{
  "num_hidden_layers": 25,
  "norm": "layernorm",
  "positions": "learned",
  "init": "normal",
  "init_std_qkv": 0.0231,
  "init_std_o": 0.00326,
  "optimizer": "muon_variant",
  "learning_rate": 0.0105,
  "lr_mult_o": 0.611,
  "beta1": 0.9,
  "lr_head": 0.00494,
  "warmup_steps": 43,
  "schedule": "wsd",
  "train_tokens": 372800000,
  "dataset": "wikipedia_en"
}
MLP neurons of a small language model. Each row is named by its layer, matrix (up: input weights) and neuron, and shows model dimensions 192-287. Each number is 128 + 24 x the weight over its row's rms, rounded and kept within 0 to 255. Numbers have three digits each.
Before each neuron's rows, "fires on" lists the tokens most often at its 100 highest values on Wikipedia text that the model never trained on.

fires on: "=", " =", " High", " high", " build", " Middle"
L6.up973:113110151088161157135122161159130138145114148136118125142115118137171164104144089127135154102136123113097127131173136093163102081112164128114118097125132119136135108135158155136131157144129136082159126151142126085119170120103140103124107115114154156146105124083091139114092118118121132092

fires on: " g", ","
L17.up1031:161117175091085158107126139113083122137133103126106157123158110090158171075123146134149087104150119106111122147160151135133077099097102178123140165126101128128146131150132098137106133154138157124175144133163172123128155173133119135138124106137104114126146104105098114135141157090110148126

fires on: ","
L5.up143:121109108094137137139125123121125124131124119139139142142187119129108136095122134154120141125116114130098133143120128127134087111108137164125132153117111105130167121122159102112137142123135136109160154166142118117148148136215127092152115129163131151120115122135134138117119139132132095148

fires on: " and", "\n", ":", " |", " M", ","
L20.up260:099104130131083104084161151113145143142072169153130153129116146123126159124140140143160119107137088109138141067134158134085109116139136115173138107076120152141154131117134201143109120179141141167101142174115110133153142125108131113123101189140133136133118124139131108148158126107058119117

fires on: "ar", "ed", " Mar", "9"
L12.up252:120132146110153098150168124136099124130155085114121178144115166142151101138092119121131138125136156161098197138119137125142130127099110155132155180104091123124142100137139131122125137131129142111161153143151132096163184078106127140115156173129167125099126142146143117152160107130116118085

fires on: " S", " s"
L6.up1002:096116130123141149142106148183104124159150092175117119134139102112156148141154137124118150113145096147140138100133125133103126106128159145099140163135154144143132148111145097162087116148111138122163121122089142135118128135126169129155164084119090114118129117129128126196105132159151113119

fires on: " |", " a", " the", " H"
L5.up268:114122125114183146117152121136115109120112106135141164145076135128149107133088144096131122076078127127130099136154146105090098154158168131169113167110139116163088179127109116134153163103114121085103095139116117126161076076116131137117165146126102155151096124124108113141140113107128141112

fires on: " p", " St", " P", " st", "et", "p"
L17.up23:155129102141174093114105132146146108137150124128135117108179127096136099123110110075130190105144113148105059126140120181147081153129085143118115136153107160149116180129130098104169161144129107153130154105181143156150153076107116151136100085095125139169125153097138138115130147129123168094

fires on: " dep", " Comm", " Sp", " Dep"
L6.up614:112098120113138082126119129096089099099160156157085101134136080140101136159132121107139143128147102082137156106159144086090154169103116093090162112141138129118121082112139107114153105122132159070101137121133107155142157099128095140177091097133104150179118122122141155135142121113127160123

fires on: "\n", " S", " also", " B", " A"
L12.up346:089142158145122126100136127100139118102153123130143112132109095099102128080107120146104117129129101156177131126129115136134176158131153129134115110128097166130130132112146129162133127181124141110163116170108175147169148139119157130126108118147124097130066131131106107129141110129150123162

fires on: "c", "b", "g", "isc", " would", " in"
L15.up1263:130195128144159138111131124146161120124085133134141169145144112126135134126168133114134126111169128146127118105152134168156125103156133159136151127107093077121129050164158121112112129131155115073168111136090139135127167091156142072117133105143134142147158108116073114123151101087109133140

fires on: ".", " qu", " w", "/", " Qu", " wh"
L12.up290:077143129137107146111103106105097115125179148110137167140166121102105122118125130116115146159119139112098129175171099095105105118128118139136157082120143098132147117089111151128155125118140158108113170149074094145102164152112090125147158112121123156160091095115158126132076107117101151165

fires on: "–", "{", "-", "_", "_{"
L5.up900:182122126061136105145143132142121093138120095124107117121140073104121155139155150117124105109185144123101143150144135137105106143120138132117142125162109117120100124106117110155108036110114096092123112109110074095150136108139112138156122132092155138121108138127116123135089089145124105148

fires on: " dis", " as", " to", " small", " up"
L6.up33:093143123124122077137135144125115085186129138121130121124115137159116134113129131132100136125145124090114140134112111097083127113148146143155140126058143092098150143140141127154110141140140186133156131123132140126147135168118137128140133116121140131115122123122126112099152134084130111066

fires on: " |", " ", " (", "1"
L15.up67:105142140107138158107140164128146101103110152100114107120149099135113125151143100146109093113150111078127119134105109090121144138098141098162107124164115168137118146139138157104122161120099111131106125107130112121146131136137153138122149150118111110116131146130174147141138145121133132169

fires on: " and", ",", " special", " national", " new", " central"
L20.up290:119136193096112120151139134118113157106148131092100187100151154138122136106118110172139129108124118114123159104156111095138139104119121107166124127128118147133132111111117163136102124152163147139134144130126134126102102121166141139152145143154097145145117136136146156161136143152099130143

fires on: "s", " its", " local", "'"
L12.up1104:130113094123150105153158059106143102093172137112101173119150144142142117142148108136143149118116131116092175109158144095166159107085062165151145130149110133125120154119147155142122058099145137163151117147131146154117110157156111136139113078121109156121135153102149085100119124134081166113

fires on: " since", " until", " from", " to", " by", " directed"
L5.up432:172114097131142114135146063131083114132130116127150170190124114152127129148103107126106142083131125133143098123158165129151146146134177089130104113094116088143094144140126163139141091123166149122132123134129104131178126101130123106194099117135110141089124145146136114106090146139110107106

fires on: "'", " act", "’"
L20.up782:110110083134136146147161089126152125124097126164134189112145152147118113155161108099150159150127100108112155105151140091155152167110078157130132128110134119117157099154079140126168148088154183147138110111136140087156116087141103095161106119126138113085103124167124144130124143111103108153

fires on: " |", "born", ".", "^{"
L12.up156:142088087111141086086145089108131149150141085151152077117123135145134123122104181139109152146098101156148111099151137132147158133119160133114144145126149119143139138095128115131138126163170103145147115144129086096143088136126085089126120149109156122084128140117153106105128073112127126134

fires on: " g", " o", "O", " ch", "ec", " ass"
L17.up992:116102145087100128184146118103136136136122108136150138119138142091166144108159136123109140132102156108157145132137073129141115117122133179137122166133124128158095122142124117129148146133141141125158142147161135095151152126135128128127109126110134124119105126089110139130115091124135105142

fires on: ",", " a", " not", " all", " l", " it"
L12.up952:100156096153144146109130135156153102115138140128133108135114114129095155093141111114108168130110108122140149147129147153193074102108148167099078158171114162105098125120129095123163121105143179145170184117130101159114126158145130080145109126104153106156109113128124094116095176122097161138

fires on: "'", "1", "2", "’", " |", " in"
L12.up1034:135112152144156146148182118160128152138144124121169119122137079149133102143142102122101105121117178164089109094124143128128133120095108114119144177150106155109103097104115106147109178086128088132097077110107163109131114152149150184099129139106155134101106117157138144121092129102134151163

fires on: "1", " comm", ":", " offic", "ributed"
L6.up568:117155115070125128137099087132142139089130161124132121120113151132133138159125092148103098101111186118070078188084107146085106156136138102151123119163116122143128106130122102154119143125141124077137119138115119159125098170140134124164123134105126130151106111141140140121124137142121192139

fires on: " |", ":", ".", "\n"
L20.up43:147148095140138138115134184131126124162110120166162135100102129178183172088147119122131141112147148127113157076077108138094155113106145110144142132123103135123074132101127163153132158134112126146090091107170128168128145141123099111140120105116124141098124113107131140092116152147126138151

fires on: ".", " |", ","
L17.up136:115116138100119108101125135109120117157067071139146130091126145187126097144108135145137130093131122122115110107136157126121156145145130130132097124123092119104106119134136157114150084121130149113119101149114089139122126137113122126096143149141169155129133119144151114193092166080127111132

fires on: " of", " off", " among", " all", " def", ","
L15.up379:084152118086116121144118085122139083098139171116114171124150144093120185161154131126102141125144144112126148128115130115143170130078150125122112166144124132148135144111128119160148153107134146151087109136134134093116113113161156148122125164128111129160139132129087137157141133130166127148

fires on: "1", "er", "2", "ly", "th"
L17.up804:114128178103155147122182127139132136135147099097120130138125150143165130144149143148112142171120154172131100103110194121081151134135150119116137141142125177124110112137097158105145110133071105160112105131135142133148139133131105180092192117153145142118134127122093113134098132120080104121

fires on: "3", "1", "am", "ur", "5"
L17.up271:115076156153094147168106138141081096119088166178146148115187091131130127148098120117102114158123129141076056136138171116114117086112136132095117107156100167126154098109139103117134125162133174137183126134128115107137087139089116139136165125067140097099159102134105091097130112148138173147

fires on: " ", ":", "5", " Apps", "0", "6"
L12.up190:117131127125106114126104137118154156122153132121131116103105097123156055161117123159158114117166163126126143122100132132117140118100116135132089116123126138102140156102131113173106153085137085061111093104123109148125076167127104171124144116145129155109122124134132121125164157144152137180

fires on: " sp", " Atlant", "sp", "ept", "ino", "inc"
L5.up891:117106099130106108162100097102083149122146174121135140150139094186112092122108091088114119147138155125098138074157134171104141155113167146109140136122102078142128138128146163161137105124134105105136136176127159119163130096153159115135151064134175122149094129095155094155106130139133142132

fires on: "==", " ==", " do", " will"
L12.up115:147127105117171152189114134132136170139149137094180145103141135148145111126149125131115135153107118080134117159176169146157128143126107133096123162142118125082152168121110146065150104105125110144141136105083160166112131131094144098136134141144124114119121135122101121158180156147178102157

fires on: ".", "/"
L12.up467:105124156117096145124116092096130111122148141102128138128144149085153150146170134113127168136127149103119114160134105111123139140150133105126117138122145142170164142087074122178145082097138161079107113159140111129129162170131120181117119166103134106146142134147113105097143132156108132149

fires on: ",", " Be", " We", " s", " l"
L17.up419:130115112126101152131119136110092144175116101103114098134165141126146151123177105148099116087153149105098140104122157133153145149138122089145093158138115098131176126132088144160054105100147169103095142168100152125109161121111128105152107117116132174132106138146152172132130091107111158125

fires on: " not", "s", "'", " un", " a"
L12.up820:143127130125152141117114157127100094097111123153150134098159115097111131110092115152119128139136135152105141120126177151124101098132114153120122122121113174141121152114099074105167135148131158138116148114115140134133094126109135083111104116115176138131154101171173102090101107121107156120

fires on: "-", "ing", "ous", "ent", " un", "ac"
L17.up696:125122174126120151127140134127143077118134140125179118156093092131105141149106129111145148111119117132152133107161141126084085142176091162125119087129137125176154157154119143134160096165144128156092120131152191128119115154140117103128139133135133171157151111142114160126138087164093110094

fires on: "-", "ip", "ing", ":", " (", "ring"
L15.up747:131155118191137114145092126123115094106130116145142114114118121125134157126113187133162121124123137180156126123114132078118119095137124132168085116141104142170135164154138137135087114139110125139124164096149145154137101075144111106116145181090122152140109122137133142113119136209121131122

fires on: " g", " y", " der", " sh", " occ", " le"
L5.up156:133154112117127136134130158113148150098169084132128144116134130109146162102158117123131133152138155054128127141146133159130098096108115158133149141108118120146123139100132131094099095125130123073136151124132114113169109145127145127142106126150150147116099085089161134145152113093110115135

fires on: "in", ".", "o", "en", "on", "ah"
L15.up859:114091176131085120133153171150134109116161157159134159130125095183108104106125134164142120108154142133138137097090104112131130103101083160134127159140163142095100151130121148095147104147113147140163147133146117122105084164119097143115132129124129093120140096140126154119095079106128147122

fires on: " a", " the", " |"
L5.up332:116112153126167126111154130126126134150131130133156106131126145143130128118110144130161138143100101083122116145120123108129121108132156116113164126144141134153097133143094140132156118115146145109121102112107096141145055100069096085133149121113133125134118101129129148082100082100135155147

fires on: " ==", "==", " ag", " ===", " elect", " overall"
L5.up870:121116096119113114194144099171139136106134145110129117122117145123105092193144138115147137169084150113112136163130187120163072121123120152119158149135102153114128145112116169098124132102122133131126162167123080123154143121104125142095154141139134128136094112151149135129137130130130129134

fires on: " (", ",", "is", "ell", " L", "uel"
L6.up22:140095115131103171176120169168138142091141071119150140135099097111103154133095109161159151144121183139135131110163133103115138165120113125128151121141155136109128134129145103134171113176145148166153158116117096118170107117157145104140157134157093160118124144111103144138139172146131081162

fires on: " sp", " inf", " pl", " Pl", " sl", "sp"
L6.up884:071147101115156121179113122095126172147133157128123140100141109113126161139105091119124169134106085145104136120152123136161134131087107132110130184105168115087142096137165140097139136093176136107146097137141123143149145124166095150142127117148156132134102120119091143158146116123157114157

fires on: " later", " ", "===", " st", " further"
L6.up174:084141149147144092120121137129129161089129110132162135160130129132142096130105078117136159101127156164099098125126174123138092147101138098064147126143188132178127134118124097162124119132125144121083090120183142101124148133122147128127144113106090177102093144127133098096115133103077097121

fires on: " be", "or", "2", " is", "4", " g"
L20.up1071:105105117121120140117147167178120155131166110131103154142183133134112177178121135143170101103162095089120100119158122109148110116083091131150130146082097131131138142145064159098131169175106139108135137134188135160131140108144113111114138114157124144146111111103105120143140106128113146169

fires on: " d", " c", " l", " a"
L15.up719:145159135105128114146148106159121184099126088100118075114093107159111160128124118103140147099166120117100174125122109125130086166160097158156125146135130159115121131159137175139197095099148127154146097118140124099120104154171098142146153131136156125155144138138096100164089091098109144142

fires on: " a", " is", " re", " the", " and", " been"
L6.up691:138133146130175141125104139093123147109155140146095111120127176113167127128160135154121136096133138138080121096146120117173180139169124092071090147130108076148121145104086154149133148154148113126128105148173137112149153126108085139124105163104162087094122148141098099087168121155105124117

fires on: " st", " l"
L6.up472:133144108139127084102105138128116125127131145157149125141148112112118151145165124156145160112136117128086104145140129139103111136133152129059119124185184115184110142115126150140146106121110105156135078105111118100132111138143147137168099126114101146082139102102102082116129158112076142140

fires on: " ", "n", " cont", "ar", " Man", " |"
L20.up56:103128131148131150119132157119149131083107145165129094150142188154111128144114145121118112106110122121165123116167117093089133180114137093141130139091169172130122129151134145126148141141117090133162189136135158149110133136124123139098141145153141113131121142119177116170139109075143120145

fires on: "===", "=", " =", "|", " time"
L6.up1194:114128130073165123157125155124096116088147069144167116099124100149157178111101139113060136128091120104097082126169155125134109135116170130118104140143158135110139114122160153117149130145080140102158128112099153147136086099126137134110125142123158126132098128086116128146127143136145128120

fires on: " sp", " Sp", " single", "sp", "aged"
L5.up138:143164140139116129156124098083130081138136144148153173123100107138124103128136096143116106112162102150066160080131075113099128164124162146122116150127145099169126155081147089174136061126151130137106142158148094119174129139119114134110159139124108123101089084110111136158137125116132175098

fires on: "0", " ("
L20.up62:116149128149148162148147110127129134108117111162136126078155085091133128140159111151152133107121152128123114136157116093104116171103138191140124169116105173111153146101169105112155123151155137148131111132087127149127132179131143105117127124148108134151134113095136157102087145138160126146

fires on: "\n", "C", "M", "S", "L", " ("
L15.up144:142072118152118138169157141124118106108115115178098115079134146160160131103114123152125089157139133102095120137119082144161077149101144144102176154130071128132133126149139128078148091092137156098134125115103139119143149089093125128107102074153174167104144122130130111091103103112140122124

fires on: "'", " m", ".", " Se"
L17.up569:140085130164094122155193178087115130088097133161126185120087132161153101143117117104146162130153160095136158126143160116156129125144114135150110150114142131097124148122140126119123096093146169120097150122099157146117161095157122141118110138147148122113126095107148126127108135111079127138

fires on: " as", " he", " she", " it", ":", "\n"
L12.up155:091097120135123115144124178134116126121115143147112141157095128125140119113130112080140148152143117149106130167150116142115113073111162140157146129177136132124148142123142103110182133143159138147139084159151152140136122119069113165093131138134112104115139131109192108137140098131136161091

fires on: "us", "os", "atus", "is", "ops", "ae"
L5.up563:159153094088091107154109107104180119110118098188154118116135148096118114129101179127116111200098162146122153146110168115161105112168146144134133140139118133103136151154116140149139138109149127111143091087110133093130081138133148120103123070120089140119137139128109160152138123121128131111

fires on: " p", " |", " P", "p", " imp", "n"
L17.up988:152120075107162121122141112142111151101104113089145137116124122102122147116104116090082144118154141122117093116140102138152138130093118149100111155119120130112138137154117135114153125107110138166136122104165131138163122128169120172103115121138157125154148127120097118099107165093121120137

fires on: " of", ",", " trad", ";", " through"
L17.up592:139138123102124157116095120139152069137113139130110124122123096134130139147146108076132147121126120123123115140125123105127096123133132129148095132116059125132143116164146141107095149116150158186090107131097115105122176162196134151112109116144109147148137110124082186124138144130133137111

fires on: "a", " the", "i"
L20.up612:115146163122128153137063118162144124129159089112153132119100118063154141119104153154138140130099160123176154114162125131130139105141129147100121147105089116149131122150088162113108127166174142120132123124173160174120141119123119146114129136075122134132120099199089108095173127110111115117

fires on: " pl", "pl", " Pl", "Pl", " sl", " vers"
L17.up471:113092088173127101141109141169171132151125133128129133102085157153122162160132097142141154116098106127100062100133111137101124111130128133151090163086159112124149089121154128112123114082161116155125116137146130148120113085137100125119147100154123099108124124146123115122134113074067085146

fires on: " would", " he", " she", " It", " was"
L12.up813:100143099086159108122150111111082124138153128126095114174137114104078112148134087085172129130142103107126090165130131148141153091121106116159105129140107090119121136107148126130131163147127121148165101136121117159192135108124137156109163159147120087169098093173142090153119116114175135115

fires on: " same", " sim", " dou", " very", " far"
L6.up267:118126144144102132107115130122104134122135100168138159132137140121113124116136137123113118151164056093132135142123115127133083148110144148146101164121124097156148181082135131170112081114081151170097122119144150140127159114117104105128110111084103133163091129126124093100148078135150090139

fires on: " is", " f", "w", " b", "p", " w"
L20.up1021:172129153149155108082122108141072145134118122150125123111113123118130130153105120103113116145169096103150117110145123166142110130163105198107139151080163118126154123118120098119126085167131123147153125112081162123117141100093105189128124082145116177133107165154129149135162166164100119108

fires on: " c", " C", "c"
L20.up930:154149164136125142157182097135135144141106120074115134137110142113155121178106082097160110079135137136123111144119104147124106146133114147159113120108130119119109090126105191141110108087121126164127129128124128085138152156155096192116122103079113124141140142148109139129115097106141134141

fires on: ",", ";", ".\"", "\n", ".", ":"
L12.up267:072129152161122135146081105091147129110084154131142116127132111106116093109127153134140154123163120154128140117136158157132124176167106109152115129121114106129130100122146097096137162112116139145135123105170134118130098176099095110132104110138119116093148138119119135122114139163083139135

fires on: " Mar", "ul", " Jul", "l", " El"
L20.up1019:117117142190109117079119151103143107138148111161131096147161130136171174110110105145122138124122105128106112148144130126112129123145102181133077103120117122140133157125125146133124152137152173125104085127097134116107084108134153127149125148103106148115115113120098099116127137087113130105

fires on: ".", "\n", " “", " \"", " (", " (\""
L6.up107:128078116103194148132144134120090086135106137183129136153126097167156117122125160164149125153169146132106150142139099141105137120084126123109129129145143154095115140146096113116082133090111170118113130088117140122117137131131137103137097076168110127116153102133128117172139151117105102144

fires on: " |", "\n", " ", ";"
L12.up436:128119140127133125134136153118174136099080131175128131149146138126113141101142127144151126094133114128136107128145133109148189144142158111115134162165118140135123112096147113063113118110137132106141155143132157122115085164127137149110090066152101170095114162108130170106133095130076082161

fires on: " ad", " att", "int", "ont", " cont", "ext"
L6.up496:115123142091096152138083111119095146092103120098146109096150142121124111202130125100168136135150156108128100096118130134113125088139125120129163142141103120125140102158118068113091164159120114106112116149123107128190133114176135132128131120100138160146124097075136123155164072144155123162

fires on: ",", "_", "–", " |", "-", "{"
L20.up1100:151117167069139105120123086131103129152048126136138137128124091148137133142140110093131115101138155144134188131156137142113119167135155120105140127089110114128142103127131155087119138118141111104152090126135121120111185163122131135136128132127166167104080118130144049124117130150123096123

fires on: " and", "\".", ".\"", ".", " m", " h"
L6.up440:116125164157129132109110134164114125116099147143131164125162159104074102141123148141099125122129118162123120134147127129117098123112110138178151099120145132095125129129091095112121130119098140103078118108132137132126091152129139149148084108134122133150116108140155138141145142100155147145

fires on: "ak", " in", " a", "ad", "ent", "ither"
L15.up392:105112120158091108104165127127134154147119068129107140110122139098141150163108162131111087133176160126130081134129142144112136162130096133130144128166121141148122150137155097142117144160138110123169144110110103100152104160166121075124089161118167134149137153114130145119106129108104137112

fires on: "ur", "–", "z", "g", "s", "c"
L15.up132:167139167161132174141123091109145144150098091132074111175134137130131158127147163123112144081115142132120119126144128116149130131098124151112109153140134147120111164113099160148149161109087129171167137133114140093167126180109126165115118132063108092131107145102105149191116106104121116150

fires on: "0", "l", "-", "w", "h"
L15.up100:101122104151157123126116111136137082154113126148139106113142095104130177139149121143103118114148145097135157124124158139105156135093137154139118081141141150145136127122109103160088106148164124151116071073105144123198136101109150118103126113086159121143162133169150138146147125101128109135

fires on: ",", ":"
L5.up1158:105121080112140161143156153076117147133144101148093126067079110156167116127132148102127099086131141097153131153111136139076080119116110133135130131111162086138122175170200129128108132120142107149137167131120158139154130147161145160154147109166113124117095128103124122132136164112132150141

fires on: " |", ";", ":"
L6.up793:116109127088139130112132127092109125089116099144166116074096150129167129160113163071116135111115112081142097172118136122088097122102184128149124090124128110118090119132131124104163149138162143149135119104130125132148084126137140160132133099120139152102098086140096123132122111097143148144

fires on: "ol", "ro", " appro", " recogn", "a"
L17.up451:112180117104128117159099101149115134120129111136125135120124096117108138113096100103160139108128158115141166123153126092150127139153111156126120129121117119116130114122072155105086133138164131129124136125140094147116119136161141108184138110154111147178084155144096143139108154110119129161

fires on: " che", " former", "row", " lead", " type"
L6.up991:113109149140080123162126117134130142148138149109114098126144111136125119148132134166145125104143104143141167153133132163132074105080138112125098095164125088180136115148079150121148138111133141127143150133138116106124157078118149099134125149103145097133122149139100184140138123072090157128

fires on: ".", " their", ":", " the", " of"
L6.up234:119137118111141140145172132080122185103115143126156099133126120151136104144135133141088144136112146123147143140130110094130104142143170145154146111127110155143123130151146112117067093121123107146123139149139103135138134152146092138135134138143140111158148121120058097163156157071124164109

fires on: "0", "5", "8", "3", ","
L20.up925:107122153151113150135085132120132106131107132127140156129160147150110114149124121124163140154130139089122071115080179117116103151104145134129105106132129163117138094126118131158121150094087133107125118116132111162138126166116148125158165140149144125090098140128092146098118122140119093100

fires on: "med", " along", "ated", " playing", " Med", "ring"
L5.up148:141195135116098069103109145139115138086158087082122073121092125100159114105131134119134136124140098068122133097125135115127113171061119108128153121123145166117180158110130153123136154167122114153135106137144161133128134125169114172107146112130151135135129121134125157150148123123141100093

fires on: " or", " per", " May", " every", " all", ":"
L12.up640:153161142125104114116157184125136121132137129115101166097081088122141097129138171143140063132089153131079118115098124155131114114102109122102149104157086139102106145138139151067155125121080101139119078119148148125162143103091126065114131163121107174133121117124117116130149176132116113141

fires on: " ", "\n", "B", " B", "et"
L20.up488:090144167175125171101138141153142135083135124130146187141168143101145148069098076130117174137094103170151110098101091112170129113148139118119118162114138125097185181117101125129088131105117132147131128112150157138155132135099132127174136096113103116151089154127098141153172092136138137175

fires on: " |", "|"
L5.up493:121104124139157145116132130087184114088151106123153122099125186108136133142127116120115152129107147052104132156079114079137084146117210154125140124220127134105081117125119123088165167082125111114132074103085123123102097078152130126090147106118149135161128155151118108104166080116134107143

fires on: "8", " ", "q", "4", "7", " &"
L5.up396:139142094115123150112091096152166135132101145159098141114126089154142161105146151107151116127152122113127139137121124117172110139090140134140114135148146143169153167130116143095092105083133114151154105089170087110093107123149112105067123110133119130101138173128140156156138129099121167122

fires on: " ", "ince", "2", " After", "\n", " However"
L12.up340:092131136144132145115156151149114113164096164160090088115119145159114102096097144126094104140121194133095075108192149115127149168132183148111157160137151179109133111114109120090115171153115113156134101128167130125124101118126107098087111143171136165109136112149103139155135118121074167095

fires on: ":"
L5.up220:120096119119090121115129140113149172140123137143110098063110138131140136144132095131115103103158158132102169132106100126091108162139113104145138110148091103158078133130156116140138130118121088137138111158155117127138124116123101135125131109110163168114114119111106137127119139158165140174

fires on: " |", ";", " tr", ":"
L6.up1193:063152125107170118115147118141127154078142098147167142122134127137149130117139138108117109119123140136124113127171136064140096128093146143162129155141127126140118102151135099102131127157116192133174126137145118137109116107139122157144148111155162145170106077106177080110117112088116158124

fires on: " w", "w", "ew"
L15.up1004:143143131141187100125135118158109121200147132120118091100141114134138088159100132170106106082146130140132131078096150104154093126123129090137144138104148102123120087095105133163107094159071110108131132097069106176131146126098115142145089101122151155152134187129092148136124139109119149148

fires on: " G", ",", " p", " and"
L20.up1098:077107129128112110124116130115169099095079126108141124161139135123142140155174070157100156095162115117175112116125152143135126115185096153133119101071122115141181142115106141147068138140154107111141113089161120144113123156161103134150097130159091115151143132118138135146133122140081155088

fires on: " ", " him", " his", "\n", " career", " as"
L6.up622:118132178129152093119123150149113130129138119129109152180155105171114155067165125146128113150094158135125100112129153109136141154155146155057107142133163151113127109120115155123129139122107096127166113101096138096142103083125122112104129137150159144099130126119149136116135108082131142120

fires on: " such", " same", " far", " Bar", "ident"
L6.up525:100116118117112093138133138097109105129156126118126129141127144120101117118148070147146149169173096136137135162107152095122137134129069177153094122130132123130124174063114132123143172098094109134124127118121143120144150126122141080088157084154079144156087167129114123103109106140132136102

fires on: "ages", "ations", "ets", "ivers", " population", "ives"
L6.up627:138147110152126168118136124174186162102154165157142104099134123133100154140103097107147145152108123141122142142138148122139120166121084106125167144116114117183107188104150162123122171093128093133121086149138109142145147150137099136165133132084101120135117159133105122077102133112110146061

fires on: " the", " and", "ot", "3"
L15.up105:136158127146143103141079122129130144116146079142136105120127098100134113139123107089144133138126145130149142134104096152145132106150138128127110138136124124143111123172135109101092130112162144128136115145130167119122097118081148114158131098137115108101122137165135150104128113117125118111

fires on: "l", "L", " of", "-", "1", "R"
L15.up98:124140124154106128161094109144164099162130136121099106142154090094122136111140122148157166140151155106115152134126139104080084121116105123168088134141127118121090131160135132096118138117144112138100121104108139117127145108105175096158100175122155124121133090155152151138143194127106128152

fires on: " ", "\n", ")", ".", ":", "4"
L6.up499:123134132112107136132084120138138149129120190144114084111109126103112084144098114138096104103112118147137106109141122118144111125126098106147112096096131079100128134103124161116170173121137175192139175128117113081124097187110086133149106099102097121118147127156140184127124157125134167122

fires on: "us", "ies", "atus", " species", "ms", "ia"
L5.up201:140105081079099173125137125118166125147135136175120076095109134150111124126104160133148121144136166158057130131169159108111114138170127095147153131136146133096125122185137149119161136132132105122119103130085155084115088145062149091091128126155093138139158155113160133118148101125089165136